Weights of a small GPT-style language model, trained from scratch on English Wikipedia.
Training: a variant of Muon for these matrices, 301M tokens, 9192 steps.
MLP neurons of a small language model. Each row is named by its layer, matrix (gate and up: input weights; down: output weights) and neuron, and shows model dimensions 128-255. Each number is 50 + 12 x the weight over its row's rms, rounded and kept within 0 to 99. A neuron's up and down rows have the sign that makes its largest values positive.
After each neuron's rows, "fires before" lists the tokens most often just after its 100 highest values on Wikipedia text that the model never trained on.

L18.gate212:44 56 49 40 55 61 33 40 33 41 53 43 54 39 59 59 46 76 42 48 38 65 39 63 49 46 32 42 55 71 44 60 53 57 55 46 47 50 61 35 49 73 75 44 48 33 29 46 47 49 29 60 42 42 47 52 74 59 56 34 44 52 68 41 60 39 72 46 28 46 55 59 67 50 54 40 30 36 48 70 46 62 69 43 46 29 62 53 19 57 23 34 52 49 37 34 39 40 56 59 51 57 64 44 33 67 46 47 09 52 64 55 35 39 43 43 64 51 72 65 54 50 43 25 48 63 71 49
L18.up212:41 61 54 42 23 35 28 48 56 56 53 45 42 72 45 47 78 56 57 51 39 60 27 40 38 67 53 60 44 52 54 47 56 62 76 35 37 57 36 45 43 39 61 38 56 37 57 53 39 30 40 24 62 48 49 57 77 40 46 36 43 48 81 47 55 56 51 35 68 59 73 52 38 56 68 20 40 63 35 59 67 67 54 54 63 53 40 54 63 76 68 56 39 59 57 47 68 43 54 51 30 42 40 41 45 53 50 51 49 37 54 62 46 52 37 63 41 26 60 59 54 66 46 44 38 44 64 59
L18.down212:59 26 51 60 33 42 59 63 55 44 46 41 37 59 44 50 51 59 79 38 59 77 38 52 39 39 53 54 70 63 48 44 44 36 34 46 27 45 58 54 62 50 60 32 57 60 47 35 47 50 37 52 47 61 49 78 60 59 68 31 28 40 66 20 51 58 60 47 30 40 35 46 32 61 30 49 41 25 64 27 57 51 42 35 60 31 46 44 41 47 46 52 47 72 42 46 72 27 45 61 47 45 55 20 38 47 71 28 48 54 55 64 34 44 40 52 69 38 71 45 54 65 47 29 49 45 58 86
fires before: "\n"

L19.gate331:46 33 26 57 45 68 37 60 40 37 58 50 38 38 55 39 65 37 53 55 59 46 50 40 75 44 61 40 67 18 42 52 53 63 53 63 37 64 50 58 44 55 44 57 43 56 51 50 36 49 39 82 50 46 37 42 62 57 43 46 41 55 51 59 31 51 54 62 52 39 42 55 47 44 56 50 33 59 35 69 47 49 48 57 50 73 50 49 48 67 41 58 47 41 73 46 47 62 41 34 63 84 49 40 39 41 47 56 58 57 42 33 43 51 62 32 62 45 35 45 27 39 28 54 52 83 51 60
L19.up331:54 45 52 63 60 43 29 56 37 63 29 56 51 28 33 38 49 52 37 67 58 39 54 55 52 21 45 52 59 39 68 45 37 69 50 27 54 34 46 45 38 59 44 40 48 53 39 35 46 52 54 57 69 15 26 45 43 35 66 42 50 64 67 35 47 45 56 36 48 31 54 45 41 60 69 54 59 36 26 31 34 58 49 42 54 72 62 48 62 48 41 51 58 65 27 50 55 46 58 64 52 45 43 56 57 54 62 52 41 31 45 55 82 31 45 52 40 41 56 44 48 55 28 49 41 53 61 42
L19.down331:39 50 41 43 59 57 44 41 32 46 66 56 40 48 53 36 58 59 74 24 53 32 44 49 48 61 43 72 52 52 51 59 47 55 69 60 40 57 56 46 34 61 54 36 44 49 58 94 57 58 64 40 46 81 45 42 36 72 43 48 65 27 49 68 36 40 44 51 43 42 50 67 48 63 39 54 64 40 54 28 58 44 64 56 49 35 46 64 41 56 40 31 52 72 57 54 52 73 40 43 40 58 42 57 61 38 40 40 52 55 25 63 48 57 53 51 41 63 57 58 46 59 68 37 41 41 26 54
fires before: " L", " N", " W", " P", " #", " R"

L6.gate467:42 34 64 68 50 53 38 23 69 55 54 48 64 45 39 36 84 50 50 59 55 48 68 61 55 55 41 50 60 44 47 41 72 44 43 48 49 47 50 40 60 60 41 63 76 22 44 48 47 37 56 52 32 60 41 41 40 29 62 44 58 34 61 57 48 36 63 48 48 50 68 35 21 68 58 24 59 50 39 49 72 44 22 60 32 35 68 35 51 54 43 43 43 57 70 52 46 68 62 59 31 63 35 34 67 36 57 56 44 41 28 57 62 37 49 66 49 47 40 49 72 63 57 46 21 68 48 68
L6.up467:41 58 31 51 27 53 65 35 58 37 38 70 44 64 33 55 76 45 49 67 46 65 41 37 46 54 40 33 62 45 49 63 55 48 45 64 47 44 90 46 42 64 47 57 51 38 37 43 45 68 40 40 34 45 46 36 48 37 62 59 47 44 50 47 42 70 60 42 39 56 65 38 39 53 35 34 51 72 67 37 50 48 48 53 39 37 69 58 56 52 33 58 45 49 57 40 49 57 58 57 59 57 42 32 74 31 62 51 36 46 57 58 48 66 36 50 29 39 66 40 63 43 38 52 55 66 56 70
L6.down467:41 62 55 60 40 50 75 58 50 61 41 61 37 48 45 75 30 33 38 57 26 51 49 50 32 64 51 44 40 51 47 50 48 51 39 60 47 41 55 52 48 58 48 53 39 45 57 90 35 40 40 49 47 56 63 57 63 23 46 66 47 50 44 58 60 61 27 38 31 47 49 42 72 49 45 64 56 46 57 45 57 49 55 29 47 67 50 69 43 58 39 45 40 45 53 25 49 31 30 53 37 29 47 54 58 75 47 50 57 46 64 37 41 64 37 42 35 32 52 40 37 37 40 45 60 59 53 43
fires before: "|", "f", "her", " fl", "\n", "g"

L13.gate287:67 47 46 34 70 72 28 36 50 41 44 53 46 23 51 36 65 45 50 30 49 54 45 56 36 59 48 51 49 65 40 39 59 50 76 74 59 35 54 38 54 69 42 22 46 34 65 51 38 43 54 59 40 51 41 49 48 51 41 34 16 42 45 43 48 37 45 57 69 57 43 49 50 60 47 68 47 51 32 53 47 47 55 56 60 43 57 63 42 37 35 47 40 29 45 53 55 39 33 39 43 46 67 37 55 47 68 72 94 35 43 69 49 53 56 58 51 52 52 64 63 49 49 67 42 57 48 46
L13.up287:42 66 53 50 49 43 59 27 52 32 52 55 62 35 64 37 53 34 77 56 41 47 49 37 61 38 28 68 46 55 49 51 58 45 69 65 50 30 59 51 50 48 39 35 39 51 61 58 38 52 66 52 27 57 53 35 58 44 28 59 51 52 61 52 65 13 45 44 73 35 42 55 56 45 36 55 49 36 43 45 49 49 45 54 65 43 52 28 27 30 37 63 62 29 52 44 30 36 58 53 60 25 65 36 37 38 61 54 65 35 25 54 63 51 61 36 51 71 58 54 48 35 27 61 40 36 55 38
L13.down287:65 48 61 49 32 38 50 50 39 31 27 57 53 40 49 66 38 46 46 65 69 69 38 68 68 54 41 34 34 37 47 48 59 47 55 35 52 71 81 34 48 35 70 20 52 43 66 48 57 38 48 56 54 45 39 74 55 44 61 44 56 53 45 64 55 39 41 49 28 38 22 59 74 43 47 35 53 64 77 45 42 36 63 72 33 43 49 72 45 58 41 79 47 65 66 20 24 37 33 52 34 24 52 34 34 58 50 73 63 48 42 63 41 40 52 51 46 46 59 47 67 63 48 61 60 23 63 54
fires before: "\n"

L17.gate104:38 47 57 49 61 64 54 40 57 59 49 55 50 55 69 29 42 46 39 50 72 56 41 39 54 74 38 49 60 56 35 55 51 75 57 16 51 40 41 56 69 72 49 54 62 47 54 53 32 64 41 40 26 67 67 38 47 41 41 60 52 66 62 63 48 38 50 30 71 43 38 51 57 48 65 48 44 41 65 38 37 70 61 52 63 45 61 59 60 59 55 36 39 34 66 58 71 61 48 38 49 38 50 33 63 36 61 44 58 53 64 57 44 70 39 55 65 60 48 45 36 33 53 40 56 41 33 56
L17.up104:27 49 41 46 61 56 44 44 41 48 49 59 44 46 61 53 59 31 48 65 50 55 35 62 62 40 48 40 45 19 31 50 68 39 63 53 51 34 70 52 64 67 31 67 34 58 64 36 53 62 57 41 56 61 41 57 22 48 30 43 61 38 58 57 41 29 43 50 69 51 44 52 59 51 39 62 29 36 47 52 54 58 46 41 49 62 67 51 40 36 66 31 48 36 33 56 63 39 48 30 63 56 42 71 55 40 44 27 50 37 48 34 35 64 47 52 52 52 49 53 60 50 41 28 40 49 41 26
L17.down104:66 50 56 46 51 47 55 39 56 47 74 36 59 52 26 39 49 70 45 50 31 38 54 59 71 58 48 56 56 50 48 48 55 53 39 50 55 54 61 58 28 39 43 47 39 62 58 47 68 42 60 52 31 46 56 45 38 66 44 65 32 61 46 42 59 34 45 36 46 36 62 66 34 48 55 62 56 74 55 48 56 53 51 59 62 46 42 50 32 54 56 74 53 43 64 74 58 34 49 57 39 55 52 46 43 55 51 54 54 41 56 62 62 39 44 38 54 44 51 57 49 55 46 60 37 21 48 65
fires before: " of", " in", " and", " to", " from"

L6.gate86:49 45 43 60 55 53 34 56 52 49 70 29 35 43 74 44 66 59 53 57 42 48 45 57 45 64 52 59 42 41 35 37 47 53 51 60 46 58 72 59 36 61 62 61 52 39 55 28 59 65 49 36 38 43 47 60 75 43 63 48 25 48 55 55 70 51 50 38 56 66 60 34 48 33 60 56 45 40 36 65 68 56 58 57 60 74 66 48 65 47 32 60 31 44 50 44 66 40 32 69 31 60 61 44 26 58 51 38 50 66 41 46 49 37 71 61 62 34 53 57 65 39 52 60 31 44 44 54
L6.up86:37 51 66 56 32 42 34 52 65 52 60 49 46 66 58 80 43 37 40 47 44 45 40 46 61 60 68 35 33 44 56 44 46 57 31 52 33 58 35 67 43 41 69 70 47 50 69 18 38 52 30 56 51 47 56 44 64 38 51 61 24 48 61 48 54 53 42 50 25 40 61 29 45 58 66 55 56 52 41 57 48 36 35 47 66 69 43 61 41 60 63 50 43 69 50 47 48 53 30 35 60 64 54 51 58 41 53 51 26 59 60 53 48 25 56 49 57 67 53 27 38 28 48 57 40 31 53 55
L6.down86:33 77 39 43 61 55 56 21 56 40 44 57 46 60 46 56 59 53 49 46 40 47 55 49 48 59 31 61 43 53 41 51 58 79 53 76 52 42 40 48 30 61 38 62 47 35 57 53 38 57 57 25 48 57 59 54 52 56 62 34 53 62 58 61 56 35 61 53 45 48 54 67 47 50 55 51 57 31 38 52 60 73 80 58 65 52 66 62 58 58 38 51 42 63 59 70 32 49 30 38 40 44 52 49 51 58 78 51 50 50 28 32 56 48 61 65 62 40 61 50 43 31 61 67 43 59 40 37
fires before: "\n"

L5.gate414:55 54 55 43 38 42 57 44 33 66 37 49 64 59 77 49 47 50 44 66 71 47 55 48 55 67 38 61 55 38 24 56 38 58 54 55 59 60 53 63 57 48 57 48 60 49 38 58 44 53 58 39 36 33 50 39 46 53 42 56 48 42 59 35 42 47 52 39 24 30 39 61 55 37 42 49 26 71 46 52 42 46 57 56 41 41 59 31 44 54 59 51 39 64 34 23 52 35 48 53 62 56 64 45 45 43 49 32 51 45 68 83 66 61 62 55 33 50 54 46 35 36 51 33 59 48 29 36
L5.up414:54 41 42 44 47 51 59 63 48 73 57 61 46 58 53 51 46 35 41 55 47 67 64 57 44 63 30 51 64 68 32 58 42 70 74 62 55 55 45 58 32 52 54 43 58 31 19 53 52 46 47 60 38 33 26 44 56 49 39 35 36 47 51 48 33 43 67 28 58 42 57 49 32 50 41 43 42 52 59 54 28 39 47 41 32 49 19 42 50 52 48 61 43 39 38 76 64 27 53 41 56 45 64 49 56 49 50 49 36 44 65 57 44 54 51 48 43 35 47 46 47 52 31 46 32 52 30 39
L5.down414:61 36 35 53 47 44 49 67 61 31 74 56 44 61 28 50 71 50 34 52 53 55 64 36 56 57 50 41 26 41 53 58 45 46 69 44 53 38 61 37 33 62 49 57 58 64 40 30 47 20 38 54 37 49 41 45 55 58 71 38 58 55 49 60 74 42 47 39 32 42 39 51 65 44 41 40 49 49 76 38 48 54 30 43 52 54 29 74 35 56 39 61 64 61 55 82 74 41 70 48 43 19 49 46 67 55 72 54 50 65 49 43 35 44 55 46 65 52 49 61 64 67 46 43 40 65 47 57
fires before: "|", "\n", "-"

L5.gate151:47 35 47 37 16 44 44 70 59 70 50 50 61 64 59 58 42 52 64 50 39 43 39 51 40 77 50 49 41 52 43 51 27 48 56 45 49 73 59 45 39 55 77 56 46 53 52 35 46 63 46 47 50 46 49 57 59 43 62 64 36 50 51 43 68 51 50 34 49 27 64 39 69 40 50 49 41 43 49 64 63 59 24 54 32 48 60 68 32 38 71 59 46 63 44 41 80 50 44 51 68 65 71 35 62 52 52 58 48 56 35 47 57 24 61 44 47 52 43 36 29 45 37 57 40 39 63 43
L5.up151:45 33 54 48 46 45 41 65 79 52 36 57 64 57 50 66 47 60 55 64 29 61 33 54 30 70 43 60 37 30 50 56 37 45 49 44 45 51 52 66 37 52 62 50 47 58 57 31 59 46 28 46 59 33 53 56 70 48 66 59 23 61 51 36 65 53 51 35 43 37 66 47 52 47 53 53 48 62 43 59 66 54 31 52 33 51 52 54 37 27 67 40 61 66 24 54 63 62 42 40 60 61 69 50 53 49 58 46 43 51 32 48 52 31 45 67 47 49 33 34 26 45 45 52 35 35 58 39
L5.down151:43 77 45 49 57 53 52 37 40 41 62 38 52 73 48 49 67 56 49 61 28 38 44 49 40 57 37 55 41 47 39 41 44 51 39 63 46 28 52 45 54 53 45 54 54 42 47 34 41 72 52 57 34 60 65 45 59 44 71 49 51 66 41 72 54 38 52 53 51 63 54 44 56 37 42 50 59 55 55 51 52 49 50 60 48 48 62 49 59 52 40 51 44 67 32 73 28 48 38 45 22 46 52 56 39 46 55 32 51 65 39 46 62 54 35 87 54 56 51 56 52 29 59 59 36 59 56 40
fires before: "\n"

L5.gate520:69 72 64 35 54 56 56 59 79 65 41 51 63 68 66 39 48 54 76 46 48 49 57 76 43 55 38 46 62 50 35 64 56 71 64 49 49 51 64 58 32 43 43 37 53 50 34 41 45 49 37 61 36 35 39 38 46 47 42 50 77 59 53 52 48 31 48 44 48 54 71 58 57 46 61 40 37 47 61 26 44 25 59 37 44 53 42 71 33 42 46 58 47 56 44 52 57 50 54 52 65 51 61 46 39 47 53 58 46 19 57 63 52 59 84 42 33 50 27 45 48 63 73 51 28 51 38 53
L5.up520:55 47 60 45 32 28 38 43 72 62 42 49 64 53 62 52 66 46 57 53 63 62 27 66 45 59 22 52 50 58 33 66 39 60 61 33 36 56 66 67 31 41 55 40 45 55 49 47 47 68 68 49 35 27 41 15 33 63 58 30 57 49 56 60 30 44 43 37 38 24 64 35 48 55 36 33 44 45 80 46 57 43 51 44 31 43 65 80 49 61 58 60 35 52 43 60 37 55 67 53 54 61 52 37 46 47 59 22 36 45 67 65 63 38 74 44 47 53 53 34 58 35 53 65 48 46 23 41
L5.down520:74 27 38 61 33 51 42 58 29 49 39 39 30 51 49 67 55 41 29 60 40 55 40 41 48 53 47 42 52 46 40 42 41 47 49 40 56 55 60 49 51 52 67 49 36 44 51 21 49 36 52 47 41 38 46 53 45 57 53 26 69 59 61 42 36 49 29 54 45 50 36 47 59 46 54 54 43 65 57 67 61 27 43 46 49 27 33 48 55 68 58 57 56 59 44 42 42 07 57 48 63 41 37 33 55 44 58 49 54 57 38 48 42 45 73 59 41 31 52 50 55 59 39 37 43 61 46 60
fires before: "-", "\n", "|", " -"

L19.gate24:44 46 44 31 59 49 48 82 56 63 55 41 61 46 38 52 61 62 29 45 34 60 35 25 42 52 56 46 38 40 61 46 50 57 59 61 45 65 28 48 67 55 33 51 69 64 66 66 38 41 35 69 44 56 49 45 41 60 58 32 37 51 28 44 57 60 41 51 57 44 67 59 69 56 64 58 20 34 40 56 46 46 50 74 42 44 70 57 31 34 38 33 31 41 45 38 51 49 65 59 35 57 56 41 21 58 62 37 62 64 57 53 24 60 58 63 50 69 40 54 52 46 32 57 55 51 39 66
L19.up24:42 67 35 56 56 66 50 30 38 37 37 71 31 61 55 52 69 50 60 43 56 69 44 49 52 50 43 33 56 49 42 32 51 43 56 23 60 25 34 54 55 41 40 41 48 36 57 38 34 62 54 45 41 56 52 33 59 61 54 48 35 47 81 49 47 51 67 43 77 52 38 29 50 69 60 45 33 55 55 57 76 51 50 54 40 50 32 44 58 71 63 54 62 43 45 51 52 60 47 57 37 42 51 41 44 55 69 74 76 50 54 56 51 49 63 49 45 57 57 49 54 61 52 71 57 52 42 60
L19.down24:66 46 35 52 63 24 46 50 61 58 60 29 43 38 50 54 54 66 60 40 66 38 37 53 57 48 58 62 51 64 49 56 58 55 52 52 41 46 41 48 42 52 37 55 33 57 48 45 63 65 40 40 54 46 37 54 72 47 59 40 71 44 39 40 34 45 37 55 45 55 57 45 41 32 51 43 53 44 52 48 47 43 40 54 51 24 46 42 43 46 42 44 60 62 46 45 53 27 36 55 44 54 73 46 56 59 59 54 51 61 36 45 61 55 39 55 57 39 62 30 38 51 60 74 30 28 60 60
fires before: "\n"

L18.gate332:55 37 62 58 33 43 42 48 65 49 42 44 56 38 77 72 18 49 56 48 44 48 81 29 51 47 34 40 58 54 49 50 41 54 47 44 49 44 29 47 49 43 57 53 68 39 36 42 33 56 59 46 46 40 83 26 40 60 47 56 49 49 37 69 47 36 31 47 61 49 47 51 54 40 56 53 64 34 54 33 35 36 33 67 38 46 66 37 65 39 36 60 39 27 43 31 60 51 43 44 42 61 73 36 37 56 55 48 44 66 62 55 46 45 32 51 50 40 62 36 50 45 41 44 66 58 59 35
L18.up332:61 64 72 54 56 50 45 41 42 49 51 49 55 46 85 61 43 40 54 60 35 54 48 52 39 61 40 38 61 38 36 54 52 48 66 24 37 52 42 53 49 45 53 67 44 31 55 16 59 52 35 59 62 66 47 45 61 58 55 26 44 56 53 42 62 49 67 66 48 40 58 44 44 49 55 36 45 42 59 57 58 32 71 52 45 65 49 65 73 52 42 85 50 50 37 49 58 60 54 40 67 55 56 53 38 50 65 25 54 61 54 52 42 68 50 36 86 59 71 79 40 33 70 51 46 37 51 42
L18.down332:27 46 68 38 49 47 52 63 35 52 46 48 24 53 74 52 66 59 54 56 51 67 34 58 41 69 60 49 75 56 33 60 48 38 64 66 50 52 60 62 55 60 53 53 67 59 54 75 60 55 38 45 51 82 43 48 67 47 58 52 69 59 44 53 57 39 58 63 62 61 59 50 41 54 39 44 38 70 50 38 46 50 55 28 30 45 32 66 60 42 31 44 50 55 45 50 43 49 39 63 78 50 59 34 44 52 47 48 57 56 49 63 48 45 47 71 43 49 30 62 66 60 60 56 41 08 57 16
fires before: " to", " in", " by", " into", " as"

L18.gate288:45 42 40 68 39 63 45 70 49 66 54 56 38 52 52 32 51 57 55 68 51 45 48 32 35 37 52 48 54 22 35 50 68 56 50 51 56 85 55 53 59 67 33 32 69 53 56 70 44 53 52 56 56 73 35 24 43 52 60 56 54 54 55 48 58 42 35 40 57 39 50 54 49 48 47 56 60 46 53 62 53 58 59 54 38 50 53 44 63 36 44 58 42 40 50 51 75 38 48 61 45 32 46 51 48 58 64 39 59 50 42 51 36 46 60 55 32 63 42 57 58 24 46 70 58 57 52 60
L18.up288:17 50 62 44 43 54 67 28 47 40 44 37 32 43 57 58 69 66 51 39 62 32 56 34 28 42 43 47 59 43 28 52 33 41 27 37 42 80 48 55 75 35 47 50 52 32 57 42 36 48 51 52 59 47 59 29 50 56 55 51 53 49 52 55 62 37 40 55 50 43 50 45 44 38 40 38 57 55 66 67 59 72 48 58 45 32 56 72 49 42 74 60 63 43 59 39 49 29 34 46 58 61 83 47 33 73 55 69 62 61 46 59 73 60 40 46 71 65 31 55 39 42 36 42 76 65 62 40
L18.down288:67 59 61 70 32 42 68 53 68 30 50 39 61 49 70 58 43 50 21 51 52 44 55 59 53 41 48 71 53 40 45 27 39 61 49 71 78 39 47 41 68 46 27 51 57 32 43 37 56 42 52 58 49 61 38 46 40 63 43 58 60 56 51 51 41 46 47 23 54 44 60 56 70 52 66 45 30 38 46 41 54 59 64 47 39 48 52 35 60 36 51 65 47 45 41 50 52 42 62 59 42 59 49 48 61 62 53 49 38 48 57 42 33 65 55 57 47 43 36 53 55 49 51 76 42 76 39 49
fires before: "\n"

L9.gate394:61 59 43 40 47 56 52 70 50 62 51 49 57 39 65 57 33 62 54 45 59 51 35 50 55 51 53 47 50 60 63 46 57 23 79 41 56 69 51 57 42 44 60 42 45 39 40 48 58 63 25 47 58 64 49 50 35 21 59 45 39 60 65 47 52 64 50 48 43 56 57 69 46 28 49 27 26 35 49 51 49 44 46 49 59 61 38 70 56 54 40 31 50 57 66 69 84 36 56 52 41 62 60 58 56 77 58 62 35 45 52 29 61 37 48 40 44 51 35 50 35 29 44 43 62 60 58 40
L9.up394:67 44 51 42 53 56 47 61 41 50 58 39 36 33 58 69 42 70 52 56 63 59 44 67 48 40 52 53 69 37 62 30 52 35 54 65 61 42 46 58 48 35 51 40 47 48 41 44 50 68 48 38 47 34 35 67 50 36 60 42 58 68 45 49 48 60 70 45 28 51 52 59 45 42 45 41 55 32 60 72 48 71 40 43 39 51 38 55 65 43 58 38 52 47 52 41 74 37 63 36 33 59 61 68 63 69 55 56 42 59 49 34 54 55 62 35 69 42 64 46 62 46 44 60 56 65 70 31
L9.down394:72 50 45 54 46 46 56 42 62 44 58 77 68 38 63 54 44 58 36 44 30 64 59 47 45 43 49 42 35 60 35 70 44 61 47 43 39 57 60 49 63 63 21 31 70 47 33 57 49 53 35 45 42 54 53 44 56 59 51 51 71 50 33 51 48 61 42 49 46 52 47 51 61 47 56 62 50 55 50 65 61 39 60 63 70 48 49 38 66 31 59 59 38 45 52 47 34 49 56 59 48 37 72 60 34 71 22 58 45 51 51 48 76 74 45 58 45 56 61 79 71 65 63 40 45 37 51 56
fires before: "\n", " of", "-", "es", "|"

L5.gate549:38 53 47 44 50 72 53 63 49 48 41 48 54 57 33 66 56 49 44 47 64 45 42 83 52 24 47 59 44 43 53 56 57 49 66 50 78 67 64 55 30 62 58 34 30 36 66 45 56 56 51 54 33 38 37 41 42 56 39 67 30 66 53 59 73 44 46 47 46 42 56 47 78 43 40 68 43 54 55 62 47 33 48 23 38 50 63 54 30 44 65 39 38 38 24 50 35 39 39 59 41 34 52 50 42 46 51 59 67 41 52 47 53 42 79 54 48 71 61 40 23 44 49 57 27 29 51 40
L5.up549:51 52 56 56 61 51 41 45 62 66 25 55 41 23 41 49 57 42 58 61 43 64 46 56 40 40 49 65 63 47 54 51 45 51 78 39 61 69 59 57 43 44 41 44 15 65 55 45 69 45 50 51 47 48 41 47 50 41 45 48 69 58 55 80 48 52 46 50 33 39 85 52 54 52 42 49 36 26 32 67 48 45 47 31 24 53 54 40 43 43 54 56 51 52 47 45 46 19 48 52 49 57 66 62 53 51 51 50 54 48 61 44 57 65 68 83 56 45 62 50 49 53 64 50 37 41 58 62
L5.down549:69 43 48 60 52 46 45 50 49 39 43 20 45 57 76 65 35 41 51 63 55 50 40 49 49 47 52 43 57 58 64 46 50 48 43 53 53 38 42 52 56 44 62 61 40 43 80 43 63 43 64 53 52 38 44 30 30 50 56 60 69 59 52 59 59 20 24 38 51 49 36 66 40 58 50 51 60 64 43 75 42 52 51 38 45 58 45 54 52 40 71 57 44 07 58 30 34 24 64 36 54 46 50 32 47 36 38 54 32 47 41 38 62 59 36 42 59 26 36 55 54 52 59 44 47 60 50 38
fires before: "\n", "-"

L9.gate140:66 45 65 39 46 44 41 40 44 56 50 42 73 44 61 48 35 61 43 45 32 42 53 39 35 39 35 72 43 48 58 46 42 41 39 55 61 61 54 51 62 56 24 34 44 27 46 48 74 24 43 68 40 63 58 58 51 58 52 65 49 62 77 38 38 39 33 75 47 42 41 67 53 55 42 33 61 60 43 54 68 38 41 38 64 73 46 54 48 54 59 68 44 55 51 57 59 48 50 37 40 43 48 31 44 83 52 44 36 55 53 61 58 49 44 68 45 62 45 56 68 34 65 43 48 52 34 46
L9.up140:50 40 34 55 57 49 53 35 49 54 56 31 62 39 53 46 52 56 44 64 32 46 38 52 26 52 53 64 67 46 67 34 45 45 35 54 48 67 47 67 46 47 51 31 39 35 52 54 85 60 38 47 38 54 68 68 71 49 44 41 41 67 61 34 59 38 34 67 30 44 44 68 58 60 52 27 79 46 70 65 58 30 38 39 65 32 44 57 60 55 54 48 64 63 39 50 38 43 65 41 26 47 54 60 46 77 38 30 45 65 50 59 54 55 32 38 48 41 51 46 57 31 59 57 36 45 45 45
L9.down140:44 65 49 24 41 48 40 42 58 46 55 69 52 54 60 42 38 65 57 53 32 54 64 30 32 39 47 60 48 64 39 57 47 59 48 53 64 51 56 49 57 43 38 40 51 47 45 76 43 37 49 50 41 67 56 51 40 39 48 52 59 42 28 43 63 27 51 39 39 65 36 25 51 57 38 58 44 36 82 53 60 36 43 51 53 63 53 54 56 47 27 73 48 56 39 45 53 59 43 43 28 48 28 48 55 61 42 66 46 72 42 49 69 34 48 79 65 44 56 65 46 65 51 42 44 57 47 56
fires before: "-", "\n", "y"

L6.gate333:48 52 46 47 28 57 40 64 59 64 43 75 44 64 58 52 50 67 71 54 64 58 48 54 40 67 39 54 34 42 51 69 37 50 57 51 54 56 61 57 39 47 64 46 52 39 48 54 40 54 36 54 35 24 34 42 61 36 55 66 55 47 47 55 49 22 47 55 50 27 69 53 59 49 53 58 30 62 53 60 38 33 54 56 39 46 52 50 61 45 64 49 59 64 43 53 59 40 59 51 29 51 78 50 50 56 66 55 49 37 62 48 52 36 97 50 39 54 60 63 43 48 69 71 29 48 47 35
L6.up333:49 36 45 58 46 57 27 40 65 54 34 71 46 66 46 64 42 50 50 65 47 61 59 51 40 67 27 45 25 59 62 60 42 55 47 56 47 56 47 49 32 40 39 52 29 53 33 53 54 52 25 45 36 26 35 40 53 34 51 56 51 40 45 55 47 42 49 43 44 16 54 52 49 67 42 53 17 60 44 64 49 27 60 53 37 46 55 62 40 53 51 42 59 50 61 47 63 56 43 52 38 63 90 52 53 56 71 40 50 43 58 42 56 49 66 68 55 34 29 65 41 40 61 75 37 44 36 52
L6.down333:68 63 56 73 47 52 42 72 42 43 58 30 36 63 50 72 53 44 33 64 43 47 50 49 72 47 40 48 47 48 30 44 52 53 57 51 55 39 60 43 67 47 44 54 51 39 56 30 63 37 68 77 54 56 44 30 41 61 63 61 40 54 44 50 54 48 18 36 26 40 33 32 46 54 29 44 58 67 52 61 51 56 54 44 38 52 48 39 56 53 57 45 49 54 48 69 26 54 72 44 40 41 43 51 61 43 36 42 51 42 50 52 40 50 36 69 34 50 37 69 65 43 46 42 38 66 45 34
fires before: "\n", "-", " ", "|"

L2.gate156:66 32 56 71 48 57 43 45 64 63 18 43 40 68 47 47 58 56 53 56 50 87 44 72 57 62 60 66 47 57 35 43 40 59 54 62 59 56 58 48 54 69 49 39 39 39 41 21 58 50 54 46 44 46 48 53 48 49 37 64 38 44 51 41 67 50 42 45 56 41 64 37 53 35 46 63 21 26 53 55 70 41 53 47 51 54 70 47 38 29 57 56 61 47 46 39 52 41 40 83 63 61 54 39 59 42 60 61 37 33 38 40 54 27 65 73 61 40 57 62 43 43 53 67 24 60 54 44
L2.up156:29 41 35 60 33 55 43 54 69 60 31 30 52 76 57 64 44 34 58 55 48 68 39 33 74 56 66 40 41 64 41 42 42 59 60 68 62 57 61 52 56 44 60 63 54 55 65 39 55 60 50 55 55 49 48 51 42 33 35 68 35 42 38 55 53 53 36 56 34 29 65 49 52 86 32 47 27 56 51 47 65 53 39 31 34 71 58 47 42 34 61 35 48 33 64 41 23 44 32 62 64 60 57 48 65 49 51 39 27 39 43 45 61 40 65 65 50 40 60 61 37 48 54 55 36 45 49 58
L2.down156:55 52 49 69 46 68 37 34 56 37 40 45 38 52 50 60 57 57 45 51 39 44 41 42 64 60 25 39 28 79 55 39 58 54 52 29 50 54 30 60 52 39 61 65 21 57 40 29 64 53 51 59 36 72 56 33 37 48 44 53 65 68 52 52 63 57 47 57 45 49 62 39 31 53 34 40 59 67 65 60 60 48 55 62 22 57 79 54 49 36 72 59 62 29 55 58 47 54 59 47 59 54 63 38 44 43 22 29 34 48 40 41 54 48 49 58 55 53 55 60 47 18 65 51 30 47 38 45
fires before: "\n", "-"